config.yaml
n_layer: 16
n_head: 7
norm_place: "pre"
norm_eps: 1e-06
rope_fraction: 1.0
qk_norm: false
attn_scale: 0.177
tie_embeddings: false
init_std_qkv: 0.0335
init_std_down: 0.0037
lr: 0.00682
decay_fraction: 0.735
batch_tokens: 16384
seq_len: 1024
z_loss: 1e-05
MLP neurons of a small language model. Each row is named by its layer, matrix (gate and up: input weights; down: output weights) and neuron, and shows model dimensions 48-175. Each number is 128 + 32 x the weight over its row's rms, rounded and kept within 0 to 255. Numbers have three digits each. A neuron's up and down rows have the sign that makes its largest values positive.
Before each neuron's rows, "fires in" lists the words (lower case) most often at its 100 highest values on Wikipedia text that the model never trained on. A number after a token or word is its count.

fires in: "war" 19, "city" 17, "county" 16
L4.gate451:138132145134080087140125140169039123124173169134169123139094142132126120122160126108147108126118131114186129141148093164124159117173168148078097107162138150102130132184102097165186115126158069121168097105173152140141125160209130149133077192114126146113119137129161115144162201122180110099145093104139145059205095167159118082103155134153132148133146131192200145088182129128119143116141
L4.up451:106135140160079140183178136087142122127109142107098113147100127150155144230172168159122119138128121171144096082097123083164131120123185110157128177154123103135103083107151075145121176121156075072142127158143142080167099103158126121182165124094136138105088142084195142095117078130095107132130098063084122104113125196095124120148131167112171143105159163125138134143124159132134120099102
L4.down451:121138101151117145146104128157097192184105135145062171113134187173138134077136190154123159192142114128157106146115049085144135094101146111108119119186107065142140160111137101143129118101141125095105119160119104137134092134099166111108139117138099162126133119126153115164102128147095188129103171117178063144137070159122070077117088111084216104151114062130149135103163127137092126138146

fires in: "and" 21, "or" 17, "so" 10, "software" 7, "orchestra" 4
L6.gate191:125128138156215076116168126151168135135113104120147138117107092158109135085102161125108100133169121107189155058144054110122135153055103133153128119139127090153080101123181133083111128156150110162116129103158138156100111079104134135176092082112167109172119122171120052100124118083142139142179066114191129137147111112176088170103072099125149111087089113071097162092131104136177093082127
L6.up191:128099173123193116108123121085159164131117119102082122108131083111151174137135160175137142110113176120145098112109119116095119137146111213120070093132091089140082171104173108097117142186147141206129114198132100118083102112108092145158048054123182082105135105133120076111100111204116119121204081151154120129119127113145123120132134165090124133095108179174100123147173148083124132160132
L6.down191:115165143099180154145156119127128117152186102098105047132112091132139145110117165089129118099151104085080181096096135110083096122142135144111139135227139098203049122135137168058182180121117113166158136117172111194151105112144096144175169121098112123168113124163152128173132170090107094157176132141118145102136086101125088169118095199121097098142055106148072145111155135155151138062132

fires in: "has" 37, "had" 36, "have" 23, "having" 4
L5.gate492:111205114103194127125118101153166146132129140136084098175120064122165125121106102171127145140186055066071148121197102128120132182161095072122133119151117117099138126101120076139141107194070117131179153113154097170163166081141084160071077107069108112129099153121097101118116145144198117105140122125097134133122101114104177075131104190136166105124104140149200126095084112135100098097078
L5.up492:078111147140096126082154156121135156151132126117144158145141111144107114102141085083140068069147117044133122117153065138144163113077139123119161129115123119172105138155134081159128075141117180135114151142249100144129119099124149129173114155127174148114122180130060155123177127152146153101165121170087105159097150094122155148140117151177186164076130156100146196103080120103034113145134
L5.down492:120115178128101120140127136154119140150069152143165110112097161114127125134161096159173069080128103154165138099152113165168083167165080088132154164104132106168109005110115144159074122071206122093142068096100097153104115095119159120139139075116066133142089141110130166100094109087121128129119129110124184144104160125174173098092087083129151139083174192066116115155132141153122109090117

fires in: "was" 40, "been" 11, "is" 9, "nominated" 4, "went" 4
L10.gate7:104130086082146082142181152138119127139123130171158138125113093171105180055141162103131181136103130106107134159126082122208066076065180073093135164114103137106140106112102124109115170105108106156175123189076110129147139178105116163153134114078132143073129043150131109067154142137074110110138080146155103082151172126100097112121090100125132123084156190094159144150141102126163148115091
L10.up7:094138115099089128176148091156122098178089124191143139101118100122150163081160119098189124157125099077110075168132189140122119122159146073178093177086154126157138147182154116115145134103105168145126082189097084114137161122141107144146134112148122106090106060118126109071149121167182090109127126131118135125147131143111091101154168095136155180107131094137200101143125150082164129121109
L10.down7:177138157158157119107167166147119148136076115097172152114122070142097141170106146176135156132122150115124163177077076105113134146082107129144198115113080168089194101190076165150111113092152132082117152101156093117144117157132149109072142161170149076089116123124158157089100152101143139102168112167135106176086137099094142142135162073099174103133156079130198151144144100143176165204149

fires in: "have" 14, "had" 13, "from" 12, "having" 7, "trombone" 5, "has" 5
L4.gate136:158135120085113174152112136087090090152165128225142149165126104129157099101062042119181132115139144101105164125124124075110175083146141141109129126162140115076163114144135200169072137143123134109172096123156178111168101145116134134129074204158152165160182091100144172110092153083157127113174101163152092138068149155072163143107097125133111095111143107116130128172084222103122095132135
L4.up136:120170111120080140244091127053103114124114172126086109132111122160104114158169152127159180146175072164137130179159073152161139125108121137133110129138129152099161174118138135094168124092136108150223104077127160174146187108165083146184118149093140090100133098166070084149164147139081097124083150155094114114162131135163154125161112074134151165145190130084122157114098117131134100178157
L4.down136:152120161143173116092108157148141122142097176177175101134158121103122151158175146092103152060112142102125109122129123117122063187169144040094163149061082104182109092150047144164149142129133155130114150136099103102077087120152123170118120071095098158168151122098153207120142134117104049094133128073161139122106138114121087132154126205152137154107138095129150109093113128155145169106130

fires in: "at" 60, "ofakim" 11, "reach" 4
L5.gate207:090154081119138136104141154115154147138188164151109180149152092115146124105122126160085180098067143165108149128139147162178106105149140113159110150139193153125115086164094081145186121119208122098147115149114139095099111142093114134117095164148137086110098110135123143154138109094145220125118185071096138184138146137123091166126108060130076135102208138133128142137145120141161108130139
L5.up207:137165123136136095104112105127159118139187082159155139192103121114132109101133093155083173119139162100099167156117121109134154128158129098183117153130131126078166097087072067187108166108134144083079108162148147041132113125178100101097101114139091116090104116137109095166137024107138137141090117133146109176086180129079115132142176092183171129097202087189161121174093143099112112174143
L5.down207:146155121145116137088137104158070109146106120179113105150127162158165143169165184146104110122154088119153117113126152157098085099110137084050085158200140098142131149095170128087052189172205171169113078084111155148153112132145136165175156097162160120133227075111068144132178100101143137095095139142044121109167162098178110100080149134152195110168144122092096123169114094090122102133123

fires in: "an" 94
L13.gate532:183102175129121131140138107128102152163163085134132163123191133119118136126137143120084156163121160117132121073187112170124120191155097167084133125095089179153133157145131097120120117116160108115142115064097167115137030154140127163154159099123176146137141193131103144162142092185144095123166136123138115133127108103124115120191154179072131096117096078134129129130124136101152192169177
L13.up532:175182189048125141106141140145146145130125087098137166141152120131083139127064122186145172180120172164142112123107193154173138203098114164187104173124080094180126146131149099183144187133133108175090135111147125130126077114170122101182125133129131209111129137159162131124171095130126114107191049160171129087098138145137149163171143161101058065125160101132092158127164172110095142148159
L13.down532:137107086150119128112132108128064101198170179138151106086123119117144157082144082096136114234165125132099144126110080157143147091129102145133117120037117156117119148180157136059132147146126139085157116126125143131146099079130152115146147122138198124124237162158094113125104182196134154140154122140185108131148146153119085095132084213084116153124128082109118099094114113128169071103155

fires in: "during" 30, "in" 20, "since" 7, "causes" 5, "held" 5
L7.gate566:129167143151150102115135146123103100132127106108066111148144166103130130132120082141129118074136127080115096119155152148111188141151105098114148126118089166105174139148118067121170104112062120181176141212163184137151132129165130134062150158173100124104130174106067154122120061101100111172085120151114107130185127157151080067158103040182150170105119161118108128168123161154128116137134
L7.up566:093071158063129124183150176154058126159163110124128167150110136196116153116113109107140114121156155144116172148149115148121121092140142097121136091101151203095113139113146127116192127123041075114157152139123157106085076162139110140107141123124092118123125127107090135120135128098132120164092130122121100026180185112148100122147036115159152119139141082149164129126184184161085161123126
L7.down566:119109118154122146162111116090150152174154190153122093135115094174167106144066137173125122169094109113150157109202122163103137183116119135117129212107142128100089128134160153184112129089100108141161101086054141097100106070144171148107165121083078182111132143088150106101136155132118165123163129107157135126152119160104123118134119136153155095023143115096102144114134088135098116098160

fires in: "that" 78, "whether" 9, "means" 4
L5.gate558:050176144140132149152151182131177126169116123126124132104088107095148138162132101157153082096149126141105138141138122144075104116113112116184122145110164141164163134152091127153146168075136132082136150219136104056158106112113146080054119134116145129168133129131149174155081123189056068148095076121092147142113125151080139151085106104120098128114117044128114098120130159158132158094114
L5.up558:078164161131202160110107137106119136101123055103068149179104149103063147212159090170081114150110149191099160140121145167122106104169130103139102119064150149118140116088154105111040128097165202107103103086124139088116147170124110170114150132083081121147136167121101146122171134191078118088106096122131091163145141104086138152130113099101082079108151090089097086109081128110167135104161
L5.down558:124148132145131113044104100137152101094111155146136163130118209102148102131125164078119169118091093106132124171113111151110085111163117130048115086136166168144135101114170098114165148160125053115129147105129117072160096097144114102184079118099172149185135122132086127121152132115144206161155162157135130125156073136221111132129146180141141140140098152120145068139100181094156126156132

fires in: "it" 34, "which" 8, "there" 7, "maritime" 6
L9.gate163:185094106170097155066140058136147147127174140122126101110092075130123162136138110140121093124110113062117141127182081119135173109146111176116090093124151100137067110105119087089118138137114125111109091129163142140105133075158146080136114122121132106128175189145079096198184177105107113111104164148189188138129210151142168126150094150164149084097136158075182132103166152076140081118119
L9.up163:100125091160135129133096098096051149132115079142140145155104094137134174130196136158156153132195111140163079202112122137094182151131165144147140098150077085097131058126108096107121090173154177084107117128150150163110173105056126118108136067107155050126145148129129162162167110104109111188098081117067196136156186086114168097101137148150126113135124109105162133191165139159163153177180
L9.down163:099106105149166176112190176120153092138125125115150138071133077132139179131127131164086042155088158118142144162156088097137080139140110107130146149100129163123133123080145095179143111133107110119070195102138166140113086112162117115163107134094113150138140104132137101175126167073106192097143185158150150151155158084074147101134147153083118101113115133122154093100101104109089111131130

fires in: "were" 14, "was" 14, "are" 13, "be" 10, "is" 8, "been" 8
L10.gate243:091128117145075122164149061126146134112126143134109107113100098151099175154137158101139100154087093142096212113127141099119105135166154090126113117130080115141087113167155111180119203131187158122076089144154175132086101127124139111117107110115089078123105135093138093157126095058146098138126128084122099168114134148092114141109142128105080126134163141145082097159140126175097156089124
L10.up243:128100122173120118185123078115120079111166153139120122100095145174117120139140185149099128144113139157140161080131106095129143077188189109093145082191092124151113155139114193085135135067111138112157202131102140063081175123143167093118169205107176101131134063080135178123129100139103151089131158111097138118107122180090116182093061145103119141107159125142122153155121185141072160114117
L10.down243:134095110091121153117183158141141102194114122150160107130115105149084092141093076073135151172109152138138130063131134137113081176110138134184151104114132093110171193137159128128137160098121095141153132107166109141106103125067121119080159062143147127128133154151105131127137088116090124167122036134086202142154153052143120135102166140083096080137073133167092134163098148144197193116107

fires in: "an" 38, "the" 17, "in" 11, "as" 6
L11.gate196:102117168094130132107116146116102120187156080166156156077086079136129085070071084154096098142105167132112115124188141159105150139119136147152165121128198122144082098130138103159149154121112112147157108115100109108098084121131130120098150060166141149085171089105098163142115078130138151196154210106104112146079104127191138103116176167137091123124175102148128102099151112119115162115161
L11.up196:142117170126079136151135062044075064113095131172114134155109125098135109111118142201148133134113123129136126188062153151135090116120098133144166151145117119132118087152096146144136076131113127192086135157147117163158095095209144130096134128158191137123168067178125109112142122143134110146152101138134113123101128088134127167176125074184122165205097110124143156066136143092098145118085
L11.down196:115107170154147089145144039168127166117152078179130153118161138174140156162112139187157106111201133189103159088110115087103121095148173159094140130135141125107125140108146178137108123141146122078136163186179182137170107177109069171151132175105095176120087161126106139059124141131185074162150230075203112171177120198129129128110128134079070112132107136128108094122152121120186116171150

fires in: "gotha" 40, "could" 6, "still" 4
L6.gate171:133115185168157171099174119133117121124131225105126101121133088151159100067107074113102165135116129116135096134119104139099102138132107189161172117109191122142123112114093131154121196129102107137067112140124120082087194143152133063140112099104161146115118176137090150141077127140105158126135168066148206093135182126185091172107140113124093118146104163186123098105089094120129131186152
L6.up171:132095136120107154096099095108078102135112144161099111124149037157164154158135153139060130144156132146132165111090153122099101109109099106136172096112107111123158173102187119157128109102149090100176127090160098123155130126180082122174105104155089130211166172180186135115102152133134126067126098125068136143158219073135109164132142115109138138066148121140112121077140128058179164144095
L6.down171:191123128136175121095087182130094147169131146128169125082136118064159186091105170093123140117106098076093094115097114122090129124118174170061148153072134109152152088148160164160143054127075123112154072113077149193095088170129120146140107067095145122103142121167057049143114133155086136123127122150119166168194121099141141073154089127180144103161108147112135112126176111107151143130134

fires in: "in" 90
L9.gate373:112139092101125083113098100132107131166120163112092096125037086113124075079105116097110127098096088096150105117124192121160102180187137150156119125163076148155175063172161132104139116103102100138105169135120125109064147075181154092104158129086153159073132108102115081082090102064154151167088078145126121171181109113092087147154140172145098122126154115094130171119112102115098113115154
L9.up373:127148072070138097120120163120099133184208177123118100152068085118112100149112113124162089092097163104110132152169209133125114178163152084106214133134096098155187140118137078171162145131158101076146113132094150136100120084129141160141148095108108183176141157112075137108090125099125124133073134131130087106092106135102097165110138146064154188107196160146111129123136124163140180140128
L9.down373:133135175064159118095108107148126142141235167140105155147125074154105070123208162100151109121171176193122154132157148104104144154145136133124148120123098099131120147149144150150123114106158109141141137108080166135108088088195087143143133061092106123083167111101116138134097127108115169203113200123131152147229135150107053170094182110188157118140086198086126165144133125106179122134147

fires in: "at" 45, "on" 35, "atoms" 7
L5.gate356:137155065121088142138197136090120102143112100151128159087115104184157078159180166125130140090107132106109158099089133135128120119128162153086122108142160117077152101168159092113129091147121095065110094127107178126126077092124096075139050085102097146119104069089157131119148159178138140097116112104152061055099181119155052118131164127125150131115225132087112099157118083080122141143135
L5.up356:101169139092149115132141123129080089101148069123089107194119089140108120107147154170087120140061117120080150145112161152198107130133121056128153139161149149141123145150147106126143041138216132158092140116078112127151046155097101137122140107111142159117128104120182105118146169148149155184101173108154053105189117145110104145130149110075116095121161134078171106200099147092125120128146
L5.down356:124143128095085123077124129107165135172112107118155131119153093102107093156165129096091139107163125141130168108122165124126100093110120107097135114083134144096098104142088121129118177119092157144081062121148172152092128060101142202180114091153122121110131107144155123148136102158150197110138161065142095173216150131120102174122152094192134095134162156163146126126122109066093117149129

fires in: "that" 33, "which" 18, "all" 11, "order" 7, "because" 7
L7.gate2:131167141101108141123144119130108143116111141092149134116109086100110074168165118167171089133110129137136085157152155167116126141129132169154169118157131100106144140083140133154202147107178146111163150103141092123142126110150118153152068151112136085153187134121167186114128142096162117120124180215151088147026181104148169105138149091054114066156079063101100102158108087184100114116118
L7.up2:125108112122199133130105129122121154194194135118163117136148163100136131135146060175150144132158081134153120159116102094152090149112048071144169177111170174104151128144133092119087104096124150072141151176102101092178099119122111152130164113093150106109180154192114103107146077171159142124157067122104067117156227135132169104099094153123126075101145102072093146138143114148110077138103
L7.down2:201122117157124139110168125163110144129100166155173119151148098195174180147129067087149134168164114146130124117130101083139172132112166180131113061090186105148128230154097082109095168184144100118047130159146106200123122130120109121149116172155126128103120140106099184156186112137118127173128146110111166174146157128054112171119145105077132091155149163094162148158094131139142124138148

fires in: "an" 57
L11.gate472:146127104124115199089105144165098164158152087202115127110183156136154137103125070147104076153113146178160092054077068178098112152126067146169100112108092183140135136141176168107115105127116142116135143156122170069063102138138074140127151164119072149133149121089141120130167137162107092167135140105154116137124105143117087152139121083119080062071174117121163112125180126201143219105134
L11.up472:097147201131148113103078095135094144151129176179129089143157153190128116149113088159070133165157146097110117125126166180137152145114111161152072117123066172142118109113114093101088202096145115138106154122124197134096124116205119112124135121107160152181155115118075170087181148129106114159143110120159150113188081128111090198111119121082119160022144087212097135116190161143130145139110
L11.down472:131085094098072150126145142147128143147129125133161148173136122124131190070115071121123193185166137119100138126178087149158066085096120117153163132088126094117129159130106178185121125157119133146114092093137141132098155093120110136164149115145129094180222134157092151155117153176099140175124114154202137119183122087091109092135124130081174106104130110110134097130120127151219105163124

fires in: "that" 23, "who" 17, "some" 9, "to" 8, "domestic" 8, "league" 5
L5.gate301:133233110090105108116143102084108117172117123168020126149097188123140100169070170097145133174118145136194093166158138155112154165153097084163095180138162139177189161134088123122089135083121176104168120102145134104190119119152121146084146172125090135112119087149130125122114086085190117116113164093134105168142079146115150183117152105157165155115131152104134128104155126069130114091155
L5.up301:109207074134130109118147155115134124183156115135137172152083148178097176132117142142153121169083114136106193139119148136129139171239175153177126078137093102151158115136142105158083108122162097125183094141142150116135135087063094117154145106099212121127130151168151112106116148117124074124130107152124092128163136080131161089137128121139122114140133137128099121126142116177119128139163
L5.down301:103130154119076099178128076137151106074117069159140145100077153072093114174123094072142123126071111154095097099177136117111143155194138135156070105142151092084128130123139105145109074146152135139140159122095138159130127163116138166080137103073121139149114177114109228132141138102138148223116143124103150085192116133079155122132134163118180135184129144110165154182178114112119135117062

fires in: "however" 26, "also" 7, "both" 7, "thus" 7, "and" 6
L5.gate498:094106145101126149151108090155163188087151187154118095136118092196121047105103164091108104103132099103139140131167083119156106205143110111155107117125136112094108113138117088156153071120093164134097161154078092188152126108166123150153164118147125085198195123095155107113154122106133107160174129117124148100116130113147078135125167129150150130170110175122145176089135137134113102139146
L5.up498:114076095133179108094102117093130120143081181124160109172062074150144129182190147137191114124093151096060175107068153130146098196093129133064161131164134075083105125129078149080128118167176070096140147127116131100123139087161159148184119064151107110138122128118145106143107039172163141120134057112059115141165156095145114146150139160116120090094158121163109141124152135134142127108170
L5.down498:138128102112124085121198105156105128100135154191141132154106137129109171196133134219166099143196132094138154129164164103165115136133123142094195123101137146122094135135148124137129156146036144116102114187108088129190119121080183158132143121089153183148162056119173081181144105092125116155144100143131118146094089130166167114112140067105092111090142148075088110186097148138105121116151

fires in: "well" 30, "off" 9, "along" 9, "role" 4, "ij" 4
L7.gate56:174132109131024160067131141086121147203129092078161129128120165110136169117119143096168094121122120099093125126117139132135185143111160182109168143109154164124082093134167146101168129149207099162154146074196066128138143156133180067141095101135091148172132072114130103150114120162139119132150167049165150155104100120167132096167101076141140142163156141070049114142113096093155127098078
L7.up56:161105153103128072095164128128107154130098050149117123131111123102130214093127172150136139166144050154120090095156125121142126100151119162140118074104138109179135137176130155093153127129111141103102124121115100125134148071080122149163113133121103113084116115104066095170141060167111127121191136133069154122145122055159106103090124131077101126169188178082128092119107154149139208157170
L7.down56:174149081185075150118149122084083141133137138099154136164123077094129114099167138146118106102081087135096116071085168143181170128100136138150132124122084141191100087112080089087114151111113117137137196116164098138118163129147185107139087188157135151100086099147118105191088085128173123111133153097098110125157093117092161053111115081147213115116132139117130117150123062099145187108090

fires in: "also" 18, "found" 8, "performed" 7, "find" 6, "still" 6, "currently" 5
L7.gate237:153120103109182165117132196130090182071117175121179107135077105105203136129109104121111111096148166130064154118067104139142134111155152079077144147120106127140115105086137148119158111160084137087133152165122118110119153118117132088135072113130132104144138111094111102155165147120166131189075146114060121174090117158146192201160136091195156156098177055112106089174192117129109140108195
L7.up237:071112121157091083130115143111149106135188149150110111142137145112075086157091093193146120135164128119144159087120136114152148126072125095087101071127182131175153078118138092078119204103167078187144075092095097158124136086143140139136160113053087125133143129104108082147096114100106140104145111151130108131120198112129158125120154078114157059061049160170110101118178073068116076144155
L7.down237:107118144119123148128160105095135059151111120119146154126138127135131104149095130109172150104123129101140120148146154157089125103132083146179136159096124116129146203142127101101092087100116118078071074140105142127113140079109118132044219165138162106059167127109119133082159115141112130110086101090100164134158150129127120098178116168156110085146098123122112121113070141157143138150078

fires in: "s" 36, "metres" 6, "rather" 6, "very" 4, "skater" 4, "is" 4
L4.gate81:144129111127097136127115112164108137080096165119113140203108179141167088115038099157080098149145197125153176144125102132078171116124143107084183100102141162138073141112155150136062149088117101062105123175079061153189148107100133146189153115098128095138106120108117074163118096114169134168144178160160149151111160158105128135183171085161143114101107162078115098139138203133144139084157
L4.up81:138195120086115163111098109089116141139106117186178137108113167182119116138071130110140085101121184124133140118197170156111110140118167133114159133148190178100131096122133168138158158121160146100122154166114150109151186094130144157098123140068083111153145093142148111088117143173085156189124114102133143153100069135124135114144079126116091130194134174152128103102056184061161130197102
L4.down81:125080144115162144152137131137226147127083139112138138082056113101107109126125187112185137141092131134179112103097138153100103135130116125117111152140136149157107168121136194132116163189135170207084100135161147160146182162138224142190102128124106066140112112105151180090149089165121140128091112140172084109157120087113154144132130167157121115166098217128129120147130088100155124135092

fires in: "be" 52, "being" 6, "begin" 4, "beyond" 4
L11.gate394:162118112134122188115119088191132108157142145161157190149089137193110162153135096163096125120095165099116095169088150089119107173130117114150103113078112237115154111162120160143150106104087163081120183175097089109119097179184107137125176152133144143085123150145173110120111098140135124158138113094060203143139117135077079189134163079103106109122161129197123118168113133157127143129099
L11.up394:116168132100101161095134123143155158132106195067158090114130116130136125110071085096135124148115069134085110159182115126108058117124143082121109130099102095104157141131137130151129065156187074162137093128109112137134121113120125080101131107108113104150124101124182120128157126136120113199191121125098118128083071091119069164120086127117086151133129104102139092139183091134089145119108
L11.down394:130160138121088129163157115091119137111119191114125242165145087193148164174123156128151082139168155072177197092057145142112139141174106110134100173115137112182134116157114196129066148049160175106137092109103160113111083087120067121138161093114092169147147091092114136141137102110091156139116111134083127156183130135138168145144136116112150144117111181141152106183141160141216109148093

fires in: "as" 67, "that" 19, "be" 4
L5.gate566:101125143104134097113166128123123109091088173116148163162151110111094118124129060135134081193104128196137159149119166136149128120143138108143135133132109087112165131104143125110146130133178127109165174127133127165095175141168137118096085167139126144071102146141143101167122182096137158098136150147092125058102171108096152151167181130077150106100189164155127141173070152102067111127187
L5.up566:102155145066131116136120119075149152124137099121100157116134104205067135119148073057102151078116115110129124162098100175148083095171102113134177205155139098147162119093155170116141101096086144123114133142161158114067132053147123151120122090114120095127134127116160084071105123195122110086190150144138150142178121093167124132062122119114117096117104152096113114142139145131124128107113
L5.down566:141128143112108125139128105153147121085090184193120157133144118143113086130117085168069142169152144168127165097112142158023155107135160123131152165108112124131113160124065100118124122155086172133081151085134106155117107164111109184128092170137209043056091115170110127154093153125161202134174142129077131159157190116127155176135152113140117083127140152128099137177112098094165147103170

fires in: "can" 30, "would" 18, "could" 13, "will" 12, "should" 7, "may" 6
L13.gate486:145175145148140140110122172094112129101168108137116158101110159135121065098139139154109178120119177155110158143082147138088151143142107082189076089156118100135139114124090111117103101196127086100093110130116130073126091152133104079062157107133094094057161163105176084144080110120129140147118162132132161113172168147103129055167125147110091107129116200142133114156165120204170102135155
L13.up486:182101114162164144129139131191107173080159139160129181178122151136151129132167198139111143106103151155115093148112134095139098182086127108141108134134132135141142146139137122145145161173141167107089065092135157145133100138187077172146205113115127140121115165141105122142109112161072171123117104157090074146117166157066179111145100125076107075111129079118082124148152059126090147071093
L13.down486:154169167135161147130169155156099167161139114153120178119102166101165138115135149125070111138142177152106197109143145137091116138144089135125139125104118151149138120133159175103167191193077134132120165161131158158141152080186154131141175168089112145070186135124148143117176127044087109094154157142184117098255096147085115148168158128122140137057133193192118123149100126093141112115165

fires in: "and" 81
L4.gate122:157154136136141151112152084157160100100110138143138114128165164076154179125082089136173117089086148126146141117131086189116121103118174109162161155102118116100142084175131072145064158104120094100089089166139086155101063115109099125149110099117128126143124170102137095081133152120098099195117068077166150175118118157100116122051171110111136058104142098084135112065121146095095095130138
L4.up122:093118127145173147138127147099195084126137178145171155125165194070153122181118116112137115068104167099110151153090176147090116134092132133151109092162085100114124155159170137161077079163117089177125141146161107090141158128107159155142118145130105116155124149146145116158109166140142088166129201081121129129017095103070127152080135145056152094088109112149136103166135190075106077113098
L4.down122:136097173151161088172113121133137113164207151139116158177146087151098119132130091172092143065093129124103122089081166159152130113149130144081163138126126179062151120109121093132119145156099131104080170181171162205115152152096164151179141115150192120191148135157180153128121156120115145073142151177156123089137151124141097132119183147187145110126163148158213120128105140171108189178156

fires in: "2020" 41, "2019" 29, "1919" 4, "2011" 4
L5.gate422:154129171128098145110134092111133092126108123124150050122133165090188087171147081079135131077147203127079080122134151093114141126166122148132150109162146127092206129175126156086130138120108089140130143144106160141158181103122152108173127106138160157238150155093207112115119169107060104143132130155080157099101172138123132112157104113130164160130168164150134153160102174200102118135129
L5.up422:096119163099098148131190117131183098113153143146160086233120184138246132149116187112125077100156178145166055125183098114131189135134084128102118101095135116153173167112127102138120170169157114115108114110157098097126092175107082132174134144078090151116126155121158083147141128120138122120096101172124119125118139147065184155100132117157143174159170181112166123087135205119061105135113
L5.down422:134100112132125102131113152122111151092098116097108104106188111120160135114052161139087114170127106101056167139152111135162116160234176143172109125100145137164127166150089116143175170131159137161139108081098124117161145054072082086123130094145147141074153136171176153117113144139176151147095135110038140149157150117188153166202150065135123148107081128168116114143113134123072097177102

fires in: "was" 65
L13.gate563:094149132140134126134126098144060155160096153104108134169085115158099045115138163142107109099076167149058133125117121153084078144124169119173220146108155152099132127127093133110113099128144092102138130106060139130135128173132108111122146129128138140100184101119144119113114153136169128254135118137193103160142137096129110202080145085201160133111109146134131077126163072150147102129117
L13.up563:159115104153060122098125075141112136085115158124122166095107113158117169161142146166183055151088105121128142203148128119108177156130167128164165202069110146153188173156161180117160176108160171145117111105145078126151123150176114077135165141132135133066139158152114139123148058103126127195135124154155111144129188127051158104181171131116090104141112128166067100086159113134152143110137
L13.down563:082115103144117136096173157069142167075131148056205123112042085189091116087109094140134136192158146099147140133125203131123118147156138135131135180153060114101127150121159130155122157150107105117100144154183102151125137127151119109108117116081099065094126109154114123083115153101108060166089131128104131177194099147145106082183114123119126098115144177117146114115122101200158211189144

fires in: "was" 28, "is" 25, "celtic" 7
L5.gate219:131118144083132168163108148119113068131140088147046142096124154144065109120136151133157231067185150093138114072122070113178111165145201112207148067186130168148112113131139107142131168117169154103159138200136126149167122155168114122123115102125163103129168092112132112143130123141112141180080086139122129185112127162092132121107173161130109176119080120088113142120091156174158132196140
L5.up219:108085125126151114113125184132106216172207076150125042153117105161107133110065131147146190195139159121134105157127149129152140144063177112150139150093103150087153188166127100201122109106126138152133144102114085107113163110144109116118125177150119099100128082089102090109141154102095034108109118141168144123111137124107168175122107087135099113056069138070135104114138129152144126114106
L5.down219:133164120179168075101116153138110143143131156119109083133120101107100126039154104100119129122073095160123122111136096143091128165113103145076090168130133093181172101107101126184047129111186078087117074129126126090092109051201117129106126104111126107096080160121125131088091117120104107131149116132080152131069122172104117105073116128118128084151132176119153184134150181188134123141156

fires in: "women" 19, "men" 17, "all" 16, "people" 7, "alliance" 5
L12.gate440:093176117162091099091159137078120139153149165110157075180140145119123129198090091101071150106111180093155138089119118167123163129155109147125085134075107135133121126053148134147127145115150142174082109146224134219130138107117108141147143161134121102144124152159114102079102194113121133135133114122073122135106125140147067170129182112128131105173184117111107135107175106127094147114133
L12.up440:090081116146094197168148135124099125087132104135149125148131182185134080142111081116131150119151145130142146103126123132112151099096099088135105114139187121165169099118134158112130145095103127129131129201142093105131139193108126172095126099113148145155135090142162111127192211080130105181130072185133147142131154107110060101142150123120100152134159140120104126134144135170141104116111
L12.down440:174154127132149146135096158106122153169129100067117129157192187090125169140116065081122113109120147139155109150179125123134143137099131111091149164122102086101174095088112165168110168095163127165088119154150166149141137167099147145067147064119148099142136121154077111147108097195117140112137152107102092100170093114141084159166116166118141103146133120049150145100208086136098140157098

fires in: "an" 68
L10.gate96:131140109153160142170111128128154099156148129199192139140144115092159119088118081167076172168100109097133097131126136170143126186123129151150104126104106152107128104111093115094108078112114154186123117155099138136167060137135127158136134094102118155173152148141155135149114099171114140159106119168141143139155131122130174167093163124117096110143098119095086119139151182118119150172168
L10.up96:137113171132160155177126146060148163191120081157181102114176112154172149164065117133124139117052086169173132098101073211135141123133090131109095102135135149114120129099148128138090158095174065147123093111072145099159093136088165086111086111104130130119119103165154102116140125122133081145146152128136164145105146138100176124092112141118132091100093170179074122128112131174133164166135
L10.down96:101113177132138106146160099110110062174138116147145189102147171082085131094108079134109111166111142197093174116144142103125179151174137135150132123127137106122175170177164111131043124171196097152104112072189091107133026114102111106121163100181141096143165174114116148197133154123112140175176076161132123100111115151128166087163153165113105165125147064093177121131163122165159111163170

fires in: "and" 70, "question" 5, "questions" 4
L6.gate121:091103139130151163171131136111179158111070104122084102170164105149120170156055147123095106092155154103107105092111184124166162153117159141150032121167171119136114101138167146149187102108115150111183120132136201152157121108087143101179119097139111123124125079135102091088139112127139107119106128142123085154102183182166089149128089198130140148199135135110143078074175110167206120125152
L6.up121:189046194166200115139142133156148154145112097101083086125091169175151150133144157119127181159112166145096101172107140124116140099140125168113059072127124103139053145114144088147120155099110126106072126124143115180205172112119100057159088140118140170117125106122116125116149194175114078055142105115105111110126154100134144138109142173133112120169137174150132092054108126112163153076124
L6.down121:126104080165129150103078139175125110128149149109075096162113151081152136082102097105169199132172110158109154197142087140160126149127129109167127128135081162129144161189158115142170121118106079204124184106138127133119151076102122111116147187114090079194106056130138081102092078100136133112099112135128147110132096142126054148159081118131071165145118082094134139147113139102141167094133